Weights of a small transformer language model.
Size: width 576, 9 heads of 64, MLP 2304 squared ReLU, vocabulary 50257, 89.9M parameters.
Training: a variant of Adam for these matrices, 730M tokens, 11142 steps.
MLP neurons of a small language model. Each row is named by its layer, matrix (down: output weights) and neuron, and shows model dimensions 0-191. Each number is 128 + 24 x the weight over its row's rms, rounded and kept within 0 to 255. Numbers have three digits each.
A block is one neuron, or neurons of one layer that tend to fire together. After each block is what it responds to, as a language model described it from the Wikipedia text at the highest values.

L3.down86:083140108111090126100118167168182118179075144130192151152129153142139113115120108128162116168127118165126114066146110162117104151078131111121127170123103098106127116154141124133137083094156093150121121135137136103173114193127130136116135080089107129061103174059123117089143158114124131096102136146122128131165131097124109104131151161122136090121118145118098121123166135129164123174142103097133123134129124137155171107078127155129160102127135114127144121111119115125137099157128133142146113129144099191153141100139091140098150152114122116124143129140105123155124129083127098117
L3.down742:107156121153100106113148121164121105106134140131132130129122076112116140139164135145165154114126135124161131120170165153107116098076139136125094128146124127115119142137165093155126143139164125126154155054136119114149118139113079120141138134075131147158128142100117153129129064050125102122165144108141131146135121110148086127139115116139168109141078120156109116115136148126080152097124142098119150135182108118168110136108085122160133122116100084122126137151151143173108140151135165139109133150127127089105180119155101128163144076144122097110106140118146120127170123107135136134
L3.down980:119130083104082133118124131160131117109136149065165133156118109178120112156124137135145138155125088172095135155130129144117100110069156102129154188112120098084129092084155142119152177113130100098148127122126132134136103139116116116138146178149135109114124118179154125113125138115145086074099153122153098089144149109107132145126123114095120100117128111118127114115172165125145121134131098139119134099139137133122144175132116139159132097110134137137158116120160159137101163129104202129134118156101134122083113129126085170141105117148192146123182122119115129137121135097166139096
L3.down1362:150102169109082118086112092140134141108142138149124153149120131112130135120131097152103147154138181137105116076140121124135106154111135151155127130153106124105142143087157182136165141095124181117156200103171124136126117164105103108141119120132136143119124139110162132115119137118167108136110135149142112090070139106161142116144130146081134142111116080104130157159152100081140161133102095125128125131126129144153129146133103183124180104133121107096105116084191154109133123144149134124100091130114112181131125141182082136124121172110122137119107122124116138157165116134112093088
L3.down1379:120111128138081116170094135100140155116118119127163110145126142093079126149113141095082150051141126123054098158165108159091086119134106151113112120121122166169098134118139122103130123157153152122140144122086111123103140115135086150123146125107148152139124152112122162155133084102153134119105143159140139087165130123109139163120117153153112105150164151107125155155065129099115148114132098087152103140101119151087097128153142122119125165163083151090125196111116171097146138138165138144134143130124135121166174089089076133123145101095083096119140138144157120118134112169144106126
L3.down1456:131169119143149129101115158127108125166127128100145093145152112115162152140123155142129139149153131108123134095105133119102134091128145141115154133149142153114089131123160186105135163169144121129129128106119129133147151123157133127142108141121136128134121132106104146146110146112102177118127115110106131116140155129149117129095156136177118122123125121184147133138134143116164139166188108105118101155159160102152137119145132117100119163142110121158115154126130113132159131138160115124144136123143087151111121146128102158151131092159111100137142137089128178148154130153124164141
L3.down1755:086147111085136062146128143131185125147111165101166136173104161126104108123089112128153120117095125142132140080119119166112154172076155089131156104103135130092168156131158102153131108150129077121175146174179115120155097160151151127115171137093102066133128127139152153060097135096135082125140111121093139144156153116126158127111120140102092131098129121138112146111157143118159138150141104136119099129167116136172117127096124149160168098124125149103134124172152113167099153123113168193106076117130125130169161098115092162109157158135114135150147102166153103124117163121123110100
L3.down2012:132120153109152119152149094092131110141152121128128121136133130119133113135155118144164127121160153150157100131127112149102090122097119116120121144110114121134137136123142141067135111088222126103145156101150169149158148157169092135167147116114114105120090161141176119143124127105139178107146131092123124111134150144147139150156118124124124117149121110079096118166180128115085126138092161144093145127112185110150161106081117144092107074161114139110074127116174104135148105151109112096163098128151136156134104153140071129166104126100131132158123141137109123123127165134127090106
Final word-piece completing a multi-token verb, mostly present-tense transitive verbs in plot summaries before an object, e.g. emb-arks, stab-s, comp-els.

L5.down37:148144113109124119121149117134129102134146117111172179136158114113129116085136130145164152140105130146082135140114124110132121135149149077127131154134105120140107135089142159160129116071124110121126063149125105123151105109075148101149121122148125161166152136152158150174102123129131111093142194142107124091169126144136122145085099086117158113137114105146091121151122146153137112097109119129126111135111127131096135124136108085163107129145162153117099108094116133107150142146145138138141148148106111135142123118153140134144126119158096132180107132089085108166138140130077114137
L5.down398:136150172143122094136142105114131091087093115129101136136145168131126082149119113109120136112158163157094128120119150134147137126119105169109105116144107137154108104128144118149156127140106150147158143104120133121073079103150145054151165130131117098109087161160109136120153146106107107130109068142124147166148158166091113175183139087080116095140146107130157119127117179119118144110154140083129171141125158080095149181123101131181112135157154140131105115149131130138101103178119141192112104135133109107184131106140136158113123124094133132158140124128120105156140148161145092112
L5.down597:095129181170077119128085123117100090129133099096151101104129137091104101138143108149115162124089144146116123119128127106164134089130148144122140153116140119137141098139119127136140111138163098101136130132093105098153106129144147135120124142148138133150137175131182087105137133133146124106114121159102155133116160136127090119153158109135108122159114123141156139099149128137132159127107144109143136107094137113127152155121107112123136154139154118115095129126149150135106111140161121208098124141135131126162171152164146145101137115117141123139185125120093110136127096165100105162
L5.down648:118131156120149116191110114095115127132138142129145100142113089132110141134159096123086102094138141129157160153090118140178148121115186082119118115105134147112146099149137092137112126115112138135104167150135132155119125094127137132107126101102117142136144124097170131156127092134135135100114154124109155108074148149119131109156181128149127118116122156127118136162152140149129086135124118150108105155201128144128122142118160098111120109118103127102144127162134158143097125128104128157112097172124121058100122116167163127149137089119132111145134125115116095094109145182098118088
L5.down1402:095112118121124120161141081123067104128109107126132117076138139108136158117133174138124144084164113121153129131137100120127143109098127185121153139113138127120102136153116148127102120088143110078131132152096105144109149174099137139107092132141136086163138110145129136117152112126124117153158168087129127080130156108122143090098161139094125066170147127096149142151143151154114107134116139113152117094132133140141169132147133101102120146103139126115137119171169132197137136124117110167133164127133158085132152122136182112107181072144136130105085135146127089136162116164165126156
L5.down1468:160103191125127140091156145146103134121149189100088150075096120110097116080132139149123110095159134141160153154131137153153169128114157095121116135134122153110162137147136133169125120094115112129118155126077137109163143114151178143194093185120149119135132089134145142108100095125109126125128100145139131187120140110111118147109122103077124104146142148134149133124144097121154144098122132131137120115118104177109105102085158138158138102111126113124116122147121148123131171168139088152143100105129114152140133121078118139157124136148119167148158122100131121158163168140085149122
L5.down1784:120170118134119160162133141111075141161138152173123169117142148124131059141160151150131134162172143117154139120161091138131164096177148101121128112119107138114108172107146126151124150119146092117106105113107086123137107144110149127161131117124115106161137147159134106116129163136123121173120156186125141115142119165154095138112105111087176117088106131136150126179180126157143089145084104153148123140132123171136091114145167141112120181082133106094120160139129175135114141137123071159112126098110125126109157131146109115147103100147147157170144162137174108088159177121120096114
L5.down2207:140134118139120151137074155139160156109136144123146108109146099088143111191131178103144133104069120123157117123106145157186176116126110173100144151134090126104158098129105115143139159152135123079093132133121128147122100131143081167101145113130064111142093152106115156130113142092109132125127139142137110133123139139117121112133120134137102070136113132151100115126175114115153139099119094134142118124152133140114148152150151124144137143115120142149110139071063131139147168183148121141096163114118100094093107171120138114158108134129119128153128170125128115149131095108105128096
Last token of a noun phrase acting as a clause's subject, just before its verb, such as studies, work, surname endings (work began, excavations unearthed).

L4.down1866:117123147129127103108117125138128098129108162113162083111128137121082094118166159084164120125141099091075122111124109105120163170109160097128095164126119147130129083133112128161159144147114120115163123105123121119162112107072111101123154120162128128112118140179141132134138141106099114128177157153086119081121147139124133142143098110143139122098101102144169114144149095131117140133132167109100105147124145125109119160088127144164102119151105092150079127113121105088094143109143085118152141117089119088145133126116083165081082092106101156125114129125094134143180120113068121093
Nouns or pronouns after the/this/his that refer back to an already-named thing, e.g. the film, This work, It, which.

L5.down89:122160100132132104131137123155092142121153179088091129137180100088133101145135143110154137121139095093138117120136127098159087136102092113141122114140084150159133110135114128122145123139170135160075106101118107102090139090163153103139180149100167145079107102152153152153108141079131103179138088130152161137097142098107118136159097131126102093105137117115126116162102125153142137123148134130141146076124149115128143107107114127138150177136154134097122094152145130131142108155160155105134090139135121122134151127159080094143118138146142140128124127111120114142121159096095178158
L5.down603:152099114132084143104135130127145103105136166164091129140127126153143144131134126119106120147119111130146109110111089159090081109122160105107125107122112138134113154109129181162164170136099089078099089143161140116135144149140137144072140128152132130153129158119158084101151139100120122108103086197168109143168146126107147129116111082161128159123134130104097157124166110117146123154147110137161123099146110110108114170088137143105126110098097162140123097114166112135096144136175094135145140116069100176147139124128083096148156143128146132120161120101115140110119121142093134103
L5.down622:154087149131140102148132124116122111132143169173152140165093105116108121065093114154096109124128147100155173179156111137118123143140163150145108140127093126138142130111108142104152108112160153135095128116122133112133086174091178097130098144121113147119103146166155156116127153097190131149124143157119115186096109126124094129164158124113101097131119158140140140145118127123116133090162158138105121129169092121114214174104156122135138124121131085137137163166128103093135145121122114152117119112134174068126142118088128148096128143175147113104110135111142127096105129134123131137
L5.down658:132085121141108148107105124146112110127147137094184094145139164106058125161134074103105120132082156100137128166128115129113135099142169156123118111132130110153137124135165139084118171142129121154109133132101103130095126128157091148097155097117165167160093114118131181162113144160156114164113143158100135130132130130137145135151099158169157136124151142130125166135112117114098146111160120168142121106120136120148156148122095122131129123147156165116123131164176126149141148100102145102109161147054161101138121165108118111121129115107130145164114178131115113098141168122143130136
L5.down862:145092157153114174162114122131103194081166088123119112116094117187143117143116119123143138110132154116135161134111125161112129122155149148124133155130140131129104110106140142174147158106136145115107151112139083139121107144136132169156162161113138148092082110158127148121174135153109161126088130096147182138114101102116167110146141130114114163079150139145133167159120174104135116123151161129113148157135117142100168127124119122104098100122147151136180128101119101095170140109113140155132120146134107130139118116186106127117120129151141113128124166147145110110096144165139170142
L5.down947:116109133107126127118140098115083163140170101139159157109133152126146138151120146148096106100149148121175107119143120112078101137084139157148162153038103120137091131105092146145103162100138088148137157163172088113140141139153096127144099110131092164165142102085151132150115150151102123123073094119144146149171163091143088120149116129148117162129149153112155111136158105110170162130155160150142169131069086123117139138145148144063115164120131121125145114168124115164150176151098077108122160163143106098102130131122128143176110133142122122107142142101146115108129162122138136100
L5.down1209:096133120117143093126118144146141149170127113132095104092125099132092171110094130087136129120126129143110118151111143121144090101102161110075121103120095137158080117151139103086134111109127150125116106097131126115084118104096146131131138148156123149113127121147147151086086123142146075099106105135101115133127139153135105141158124084113134157147081109111187135129132109103139082141116168162133148129178164133105139154102132149139171117134079119119128121116101144137185148146163132119117132158090082097116105168139109113112137140084085144089142134184139087123128087122094137117
L5.down2248:118171144189130156130116148169120120132125141159129125144107094147114137095156133144138138105107096156165159100108162088165122148181102066127133139141084096096150139147103125149119130138113201155099150099109120119102117098127040173119110154115132142131129134114104132136124108178150144107125094136147134077130133125146095126161155139127154107135131134162077098120134124118159134110127119146157130126126133096144144114156118139133149114116156121127135101093174110124160113119117123128099120130130141095163124094120148145142143167126149141128137109136141117144176123124123101150
The hour or minute part of a time or track length, such as 4: in "at 4:50" or "| 4:17 |", plus table pipes and other first halves like New York.

L3.down152:111138128108154153124121108131169135094132123153146121130136113161160143168146157083159124102117149149154100117102120183149159139131122126111133091120093132113055133079072101163103169129138112127130119115158108139111152138151118138134138128146120108134146105136130108165131143137098119114142148114133141156131172148125180111131131102154179158127116111138156108111129144130146132142115107155095115140145132105138145125157080092125127114168105187115089165141162118153123120093135150148141145130104124107124140128139130125113108140142127138112100136115147101113131079118142144140
L3.down472:094114149111162087174124138122165142110068144096121170131151117112123095106132134176115147092093062120092117120143089133150132160089133143141161117093161108118151078108112113127123083151151092134193125153106155109099125145098152122135129124152109107146108116148153119106108169136134072142146142138132159168130129117151138160170112152094132124140109137143139102126136119158124082079105139168094129071112118128134128087101129132132129141115126120128119155126124093120161129150180108169132125120099087162142112129121053137111125138156143142149184145160129095118144131155115128085
L3.down659:142143131144133132122109115158133107149088130129117097168119129099105126147099161134084118110117113137138081131121113130116170164159078167157118095096116160133156095152099129124129114172108133122111112149157132126122100152126127140142152114095112118147140165135155128128113175151123120115105124115127126126135182135126126161107113141130140101154087079166141131137115148153137158157103105108110144118093155155108092120139158093105105121153117092109094107088108124083142139132126132114193111129103119132158154150160154155180111141123087121086117137119113139107129143117122176078
L3.down740:115160134115140119105100098140123072170116143156120123099096158131118093112114093134109094135139105094126102129113164101125112157128118148124090103172125106142118109141125125094148125092072137118123129092114115157145150113117098114142153141125160126143110104131105117119130133152132060118141113130164145115126114154143130162133119149103097123107106114182121149099131120092137147118116117133151133149175121099105115130144105153095086145133130119126118108177103132121104133110163137074093124115175099139137127097174124148122070123114126177099090112105165131082176129143070138103
L3.down1117:093083094165108136096112191148117130119131125128124132157159154175167129180098137144123137118091159105134126124118109107132130111156141125156092135118126153096126101089139145137179144137102149151110107121104105133146111130137112145161088138158130138119171103177115158119131128118153134126160154158144139127106099133145121120140104141120167127115101136140136145108130176117138135147163147153165118090146119166127148123145127123120152151108100159138132097120121145169150122137091045171125154145083109162145127094169109089151158130144123107169105121174171127140130168085160145129
L3.down1707:144183101140081129144147129103111148085079165111124137095100103075136150107169131171126126087093114141144121138132143123164149166141113091158151095113125140130152111128079128165088145108144131115127109150104157078133152149110100155117162157133149096144119127100111139124136141153087133120147135120144053110118139103108114120093147112125096172154166106169136136136144149117117123091100141138117111120117140165130114122162104115183077157131144135151118112145123126106122181143174125136156126141142133141108161068142102126086086121145154107121157120109136175145171108161111139106
L3.down1949:151101114141126145103117194159142161120167123105106096130129140128157134128079119144131141163111122097125117154146080130103086132093115094145123098129141096100113172146141177113172100105108098135123131106121096090096126117121112080141128126102102155199126163156118094126139097123129094122165123095147132117124132127161132179170105132171124150133115130160154144107179131115129107155123133153155140132125103150155127134116135129190141123118105113150132119124177156100097171088107091179145118163126075116099116111115076164133097149158148125134172157104130129091158135101105131158
L3.down2234:122096141131115145096090107130143134185130183116168123130160152132102106102129125159128114104122125111097123086095124179106166136040122165133117122128112114111078155095145071100149124157135138123151141085119125121116124126097095141156123137159125116123136160111099158124136142133124148128148139142135158141138131124131137108141110114133121106131090146109138157115136155079142130134069144126124130082096130159140108094124116148164148119095168147124117139132130107090130166137137173091147158143126123159124155119168079120103104117122145138111135169131151100150117151131112148159
Mostly the hyphen bullet opening a line in Wikipedia lists such as personnel, cast, character or community lists, e.g. "- Philip Bailey"; weaker on "including", table pipes, "Track listing".

L3.down114:134086102137134141113115078126113095107136154140090119116135107135115129153148140081126122138127121086127148121104115102141150125156139137149141126108137129125155166126112109159131151146120116134119091097135160104140169125120144125109142126093116138136116121124143114140126146136120135143106088150147110118158161147101146075118136105085111120142169158127142131107155125149130118110150101089093147180130146105110157155151086110119119157160088120101146107112112121124098073137102070155155164121129137152154116109153139164122135086124096146099082094181121091132104149162159154100
L3.down688:131105146137094104146158174128124101152117131105123146111132103160141122144110131122145146143137129147169136088125148093149152148102162158137124146128136086121130110131137097134146157131123140136139116134145129116115163140095175119114134146164081154161108121136155125143115130140100132119156133115119133104125120154166108171098158092114152117109065113120162075131201131085146163143087077126086127108086143094130103098133116170123053110096068097162139087115103125151102133137161129117144147151122188097124116177150128138087177182128128110119100126166193123136171154153118107107
L3.down1211:156093139161104122102093102121091083118146137097124112121116152118097153113113144099168137122145114101132167135141135149110080123158156129129089119134120084088115118163166098132076146154153165114151120127121147116147138121122163127124124146102133158108118120160176078099111149097131115113117130164119124170148116119157170162122187149119080137124127136129101145104138134122085147101145111078134150101100114093087102133181156190127086097136086113110153127101087135122127120138140126088115123107142167130135151149156124105147132138084163142174097119129151125103101163127188155144
L3.down1612:104128135151165157159157119158146136103098150117161135109147089128124108156143189099124154099128129140144145131092142140118139132074125131118123138142149114131134144116130042101151124165133139145140110079108147114112142101137152147135117071115111131153115103129140147134103143117108092137098163117096114138116128140103154106124113115111112114128124121133139110129168118148109124108101160147126123178150164132110141139137156118117089154113138088106131117078084102106178117107091089149103114156087180064113136121103171147119110129137143108144136103107127075111140128084147137120
L3.down1687:117130106166114139143123166125068048104102118146108143161134117099122120145185091125134111118126128145110133133133125146115132122141142097080117137127160135056145107128155095119123130142132108142143088104100114131108112113149118147126142167091104155147132105111163127133125177163158123123109145088081117123118124128111150125115154092110147131130116142135083086110158155130117143129117107101149114150177118105089154139086157130119103114110122133096147123130158130087116119123126104119129132119102138114123165163130167132114150106129132103139144102163122151149149120140104155119
L3.down2084:114111153153094102119149137114107131132084137167174112115114124126136120155150089126137176103120135122129145169161138116157134128101106142111128105148079145093161137161093127149143124136153160120142127120166101100112148170164142160137118091140124106136154096170120135131142118092109088121118168183148119112153110086137132142162116120114125088110129141129139157149130134120155080107098126134074122135126099112103133108162073162100129108120093112106126119139110115124132133142167114128089120117146171083116130130148077103101127160064127151167133117153181144093114141107135130104
L3.down2171:081132131135156134109171126079153130144094125107138158136157082156148123129139177122094114062120130131114118124154117135105143127131139125098127123110139082132110134125113108159105147102134124133143090117149125181089078164150131143106111116144114132136184101114136123147154091111094104163136119115097062146132114146098157163108137099099120155156122137078171098152162162126157087107068116161119126121122113097133143117120142150118104152097127112147133144102152129140122103157133137107090130160151119116106096110091147129128142126180123150125124139137140159164144119129122129127
L3.down2255:089181081105105088114127161120092099142132109156132166148105164083136114112127088137096143124100132131141152148143141128136163177096097124133101157161097136188094140178144109148128118116112130160136131091157124119113121125145167114093123133155147129109094108122107167104174112109098097151148110139105138083129126135129124092096132128125141153121148106119106108144124138138133111140130139147148113115121131138130163117089132158154153106157154131120124124147112126098139105110120165152142158136120129124111148139179146091136157137105144126100090118120143162134085163150131109123
Past participles or predicate adjectives right after forms of "be", such as is considered, was annexed, is similar; also sentence-initial "According".

L4.down1346:099139144077102105108098155133122125172110141119158149170142141129131117114085113129086140125111142143141119100157135163111110175073137091099102136157131099094122119115153130082132100112147087106133124190170123140137111167102157119134139142106171094099103106103126099084169125113109102079104145114072157144141147122130141131126164149137097123133101115096125169099180141143144102173111126116138126127123157114100171125108143113116152101138106076129117116138123142131141136140136130115144126133111164107173138095118105124136159153132159111158207118144120119120123119129155132077
Verb-final -s/-es endings on third-person singular present verbs after a subject, as in ages, features, bans, smothers; also some plural noun endings and table-row pipes.

L3.down188:134148174124104109107135141145148157096151131125139113112129158123139150167100123121177123076131130099109096093126132085138159158127113149078129122153170128170117111114072120104126137127115149109136136116155187134155106119158096129148095132099119127142150145148126098139132106124111120151114119141132147170131147122151127139121150124148170111092104146078166087120125137102167146129115127122132137132091181150132090102138078142105085099160102179147088121150116098137153137153151106116121120151164169079122147158193080113110092130110087130165061176122122143132161149149113144129
L3.down482:113147124164158105123095166145132124123125158121155112148144170121134099142118111131152119109119142087132135097120135092100098113148138143119092120142099167135159134166154167173130098164118084105102151105130138116137107106107216135112204120158132140128139126142149124140089142108101166168133127154126181131145133140108106123140139151110148121185099108097126155085159078128059140124156091149144136114116112149090084163108128133128118135145149066098104091119116154131112115105132082152158126108139118109155109152152166121155145119121122133122092118148108130163134124096091089167
L3.down886:113164124137078102087100120107124149155095165141145113129152089129123101138131136125129141100123128113121094127081127112142110137139147082147123146101102122145124114112140119103146103129106108135110149105175100144103129144112143128137117182118113098106121132138125150156157117143137078077145128104106137095135168108149147115097131102119144151086109098130138118105142139109169151126090132140103115162132091123131140103106157114119125139125119149144144146119121160103147137127116133114136118120106155144138115150100126154122147137125123112104088119130147121113173096140104138085
L3.down985:141108124115132127130161158108103101176160139080131091128108101134071179145132151144101113119128162176092128146097134129123124116164106115132079142100093105134125133060133153137131146096129112092155142128162147149112123147117127111151160141156132112137101156127137090132105108126160156134080077131140123122131102128121115075152154130111150179171135081157149132105177109155162181129129134102107186125137107142141099094107121116121061103154146135111123119102174112107124131113130108139107115120112147141148105135154102172156107101131093146124129156128162153109148136115119155127
L3.down1122:138136096123127128136102156122123114141105155106116106104119166118116128177170141090146111100125160100140120129103161090093153144094126135115138170108135111151159145130135132139116108141122097132129162104137121085087158070142147124137149142138149061142100128122115135117165148080131150124105134123143143130131152118181121109119164097127186085110122118116123123141176160100114144113133092137125161119111135148139121085140081102168107136153159051138116131105133138109104104146147152081091118132151097135100133152192136135155130156162183090133123095145129108127109147112090165153
L3.down1125:115146114155128130118148154086093134156116126156124127088090154143102134190090138143157131108144088099088135146098102164136119090163096143130122101107101134163165129126126164106165090075119113089115110128107141092129131122111088118119098149160144135130124126095083099173087146081105129120150163118169105155124147150126120142125119164136107138119119119153136117132145147117149118141128107142142130131084151136131153088089069138138091133153139141114092091112125130146147118108127074127153143109137159149136154108175093126125149095114092125131129126138136160157121153114078121124
L3.down2059:150123124122140124149131098125141122116129162129097105129140119136118133196138138151143149126148125075142137149127075111106126123160164100114172135149118146109155099118108126138074147117113174100123086078119097117142095084128133136102114108096143117127121136159115145108153144128112140135138120148162074145107123156101133134127061096141127127116130148113104118110149121181112126154141108145139151121152148168144130089148086121101091102113104103157151091114130141144130145146103105150122131144141130119107131103147143104114150126169167138125144119093100142124125122096121171146
L3.down2170:108163148128133146121145135092127118135089142168105163086136094131083132136155104089109144116073092120120136141112139123097126156106129164125136111168107132164143153126128100145109142096147153111103104156119123134104119140100139145160138142123123146077141133120061125153144148152118088138146119173121086142149131172130156092176143136159162071112147109121111157114131167118153073140111149151115132119160159162114137130120146130166135162130105129118172122139097136152124158169120126113154119087134096113150072170101135132151144138131093084122165118089124163089096164136130117138
Common nouns heading a noun phrase right after a determiner or modifier, naming works, plans or records, such as show, plan, evidence.

L5.down364:103150087144097127120097190127127135138134097159137121117166141123079150123117166135134171175141093147120133106129109150109117133088164157145130176136167103135116145142144120141146133145135127131169120119170123109099116115151143156120115122146135130123131125150180073146122144156135088151151130116157165101146138128121130125140179116131096109136134151121145136143153149139152138169143133112119154084139121115132116152124124164148112151105137129118124121145097155137132114129119135120151126118132140105124125112164148178113132137117117145145111132160107103158147163071119098147
L5.down576:085113122159114136117136123139158134096137135137122110119180146141101141134156125124100150083112133115171089136099140096118144132163074103119147118100070132071142141078145157133142127187117143140085117162172108144113120120133125131138109192140156117120181128118136106161085146111095089104109159155131145133119153105097126129142142095131124112131106157119167140147176128159131138153126126137141093082108126120096140170141109122059133106103105138109143119117128113139130094147108112136171119103166114140119109118132115126169124161182138115134153101124141110089141125119139104104
L5.down743:118165097144110172141112152116159128124112070125139121095112122134153119140113124132142143147169127105098117115107162136116129140109104176136140120127128095150136170142110134107137124093106139101173154087144161104088130129097169128140157099136114124147127079135103131110096167105117137168166129109134136126142111147136162133099157131119103106118165120158139129154175135134168125151137121130109143129158138104149132134099134129109153140134171092115131155101093125133182123154107133093169081128110123110130153134115152158141124103159157127113132139111127127152126109117107176152
L5.down821:130099130136136091154113125146128122089103134090163127112086135148151099122088133134124112135162118178110140092118147151118113122143137138115124120144147121127091077137119131098077117114120136143105145109115086112131089142093167132149148111112165159069120095176144122114100101106116091172134179104147134158123160113111129127130136134145138129139138096128154095145145130127110094123095150129133117148129093130152136127137180142109148136154116124127112155148118147136054123117108114141143121157116156115138135138106147144118136110100165106126123148094117048145108089127147152093
L5.down830:140119151137082116078103120111091109114098133103120124103121135125127101135131127127083134130151162173116132092076158133157145138098116151109156123136150148141193156118149150114152113105105153138130098122159090153116130139130160141163191160129063119155145126183132088082104127107109102100152133135149109140106102125129135077127149155111133106083115130162128152119147102103126129134157092155106110147115092121147150149116108105112096146167132128093145129103155143144133131152151136087183101082136137103162131066139142150143113153107105109173148122116095134133143107123128146121
L5.down883:089097149124090116133093135187144134095098128153126129104110147118133096152121177149108137137125092162123132153118149169116152109136104133096088136110101116163115129119114101154096104128120137130124144135102162080124122127113166146149146148118108109149158086128151091135149177084109137136096104110107164150146119136123148141106133111131166138126133131136148113145181155159132157126090122120122114139174108136136114116142160119135103130094116094072139152108114122095136152125101084096123087131145155079152143150091160147118122147133154154113119141148126109138147157135151137162
L5.down1544:126137176117113107104068104155127154123136152145116090177149138143141111113162146109089118118173145160140118146134122190080149146146133160132159148103117169098186146106128118120155088111154123106111146170129129139109112147117094118162126161127124157135134107108145142165125094128144113067144106135174158156181142155154122139104147158117125119137120149085121109125141149102138153150141144147109127080167129165129141137130153143130137110106136132093131112120132167187099134103139077143088130152122145136106126119131120133110130148113130105122130126144146132150122142156160131085
L5.down1645:128132080122180115113145172160162132151104119149095114105127162127116135158116160103148154119115151169112132142130131153146160150073096158108090117141103141126089151127154155180136113130130140134151142124168171106098104098101151154119159100132158143130132151132143124124138155139119137102142129096086140131105122107127114107125100116086134115146116143113134087165148099123151131141143123156083144128137154149118126143121105109119113133132148141121107146115136143131121122157100146122125134146167086140107107107116167127125105137126163086141134144140134120103123143084155093158
Past participles after was, is, were or be in passive clauses, often before by or in, such as discovered, held, taken over, established.

L4.down1845:132153095132119186153130115112167124138111125132135113113158107145144160164136142135102151105119142129124102145116162169087128107138117124145125145143127107122080119088108098129138098096154139118115118125139130127093102121140167180085125118097159126146097086103094135131147150129118083167073140154131132117129134149158081097128121118142187129104132100108162116138132153134125132126109139116088127120094120157092162080073138135108119107132119087143113144092138121129130132109122066147150121155100065110103150130122126115110153116145158163124072145135131134095070131077123088103
Past participles or particles completing a passive or phrasal verb after was/were/been, such as set up, built, held, carried out, plus small numbers in table cells.

L4.down2136:114151135135069086147136115109099154109104134140156150130136112066159104128142119151144078124112105116131115130123090150089140153096135113130151112142192108122133123164122098106088127140111128143137098149104148103092157151141127125141180103146126110108096138118111166103116147139152105112131140146134099115106120137103124141160143131077109146128124120132147098102123133119148148099094091140107134131153130123103101111138118133137124127155107127126159084101099114071129095135168090176101126145113156154122144140190097116138086145114146111135173176093103089137141123129140145124
Line-initial dash bullets in cast and personnel lists (- Actor as Role), closing == or === of section headings, and table-cell pipes; also well in as well as and clause-joining while.

L5.down143:096127135137118164115135093138149115129107153093158121105141116172122132106130117122074167130128155164102093141156132123133128112094111155097137096130114125136111154138140122104142079173112098138168144141116147092098147171111168143190103128131110180119148159114137139125129164105148131143102095133153127110120128123107145106153099143087124137132135110096094142117182130145130097086101141155107118153141144143069106133107133139139135138103115135114130100138138105140153127134109091179138129106161149123111141154109139141143113142124122115114054130181098119094119106151148140155
L5.down304:103157162168146114132112080127128150155135186142138127117157111172094121110140109128177134103128168111138114092154097097110118133071165141134117087091101103132175093105117145097126147101174082110132131138192118149120157061123122105111126133132102156128159190111148132158138098127131138113132082126134095085188151114141125139088111152094144161128131100112127110135141122124115133096090134125106129158086117108119114094102109098179161145099144127132087123103144180124098146128117124115110111115100138165107108124129126147187136131131100167134116163151120137169109116127131124137
L5.down1127:129094086089126171124127172113109110114140117147163099160125121160111134106114129127097095118114149115154134125118106173161131134106118134132117114105096137115156106139146151172104142139143139138099130102144114126123148068124148136173170120183128117105129098116143141126161117145132110126162143168156140109156105126129105089153123144139126139103136121121118112144147149159084098141157124191125086133134109088150140117162110156144136134149097147137115156135112126173145092093098135104128120116173126145085122066152110135138132140133115128134130127119122125112113108113138126173
L5.down1361:122133144160152101110121109149163089160152180134137124109118108122097136107146122105117152167095129104150150165146147101134138099145141125168163150155124114104179132141107114123117103139142086121118125133153133125109190128114134129128098168142096149116053136120164138106123183161112130166119110118160134119166153102094140107084182107072096130101109158152127118133229109129158145119097107110115127135092100123131121121131165169141128109096136103111136084083132139112109074160100074120102128114103122127152116135104147158134121128103080126116166141172125115137138109119146140097
L5.down1557:162109125167133151158133113147159086125177136150115111102121136158135107123134149129097142124114088120167162106124117085145152115135112165142117095129100091123130148157133130105133159154119108153080085141131150113100166115110132167129123108146136147112155161122133146171108165110081124167146107158141134157147127099082141120094109139137148107128110178135108150134151127128144120122129105115124100122105120159163164137125163114143098154112136127124142090110126114087108122120123094134102148146149088127139133143087191142146120155155125130122118117118117114100123131113169162132
L5.down1583:093127126121114098083118142181121160145169179109092142098134147140106132126129144183139154116131096116185133087124134107137126118139147162149164141112121100107154123136161141143152140134165169144115094126154141095113167152128086104124163124134150168162093152181140122126112089121119142128145151130174114156121143143118075162092127104139083147109141144108135127148194133110132120168117129163134109123121141134105147138184136180107171154140158112119116093117129094122095111128126140146081113078134144132116144130147144131169095107181117144131120135106146140081127137131127102075
L5.down1833:180105119118119153112135142138104170114120192091150133124153155119091119101163162170083161121130188148099126117074086130136137073102132195157141148103146113146156125147146119112159095109118162139140110080170101155139119141130129100108147128133144149127136134152131146104066114134128123127099110129151131106067180107124092078122124108112081117166146112117091180107130116140149077126130125116123134136128103097114129149102136136128135075119130146136144105122124162135101125125126124121156133160105167130121117117140095124128093108146130121099137134118130180112131114114136128094
L5.down1851:109075097122120167115122153100144136115107136108117101139133164136107172141143158153149151139151136106161142114111111128127121106113123126118114132158093105151157135132116146146149090088160148106188150086165124093117153105139123081161171163160116147153133063120171097125139061117128119147148097116143145101159120097097144076135158106106090119127167103152095134140190118140138100168144079130133134145122083150144159135165111129112080125116141099114156131144101149121114100123102157085139124119132131166130100099171104158118135126131150111120132101119109187108142157133154140136
Transitive verbs right after their subject, awaiting an object or that-clause, such as concluded, cited, recalled, describes; also prepositions like from, with.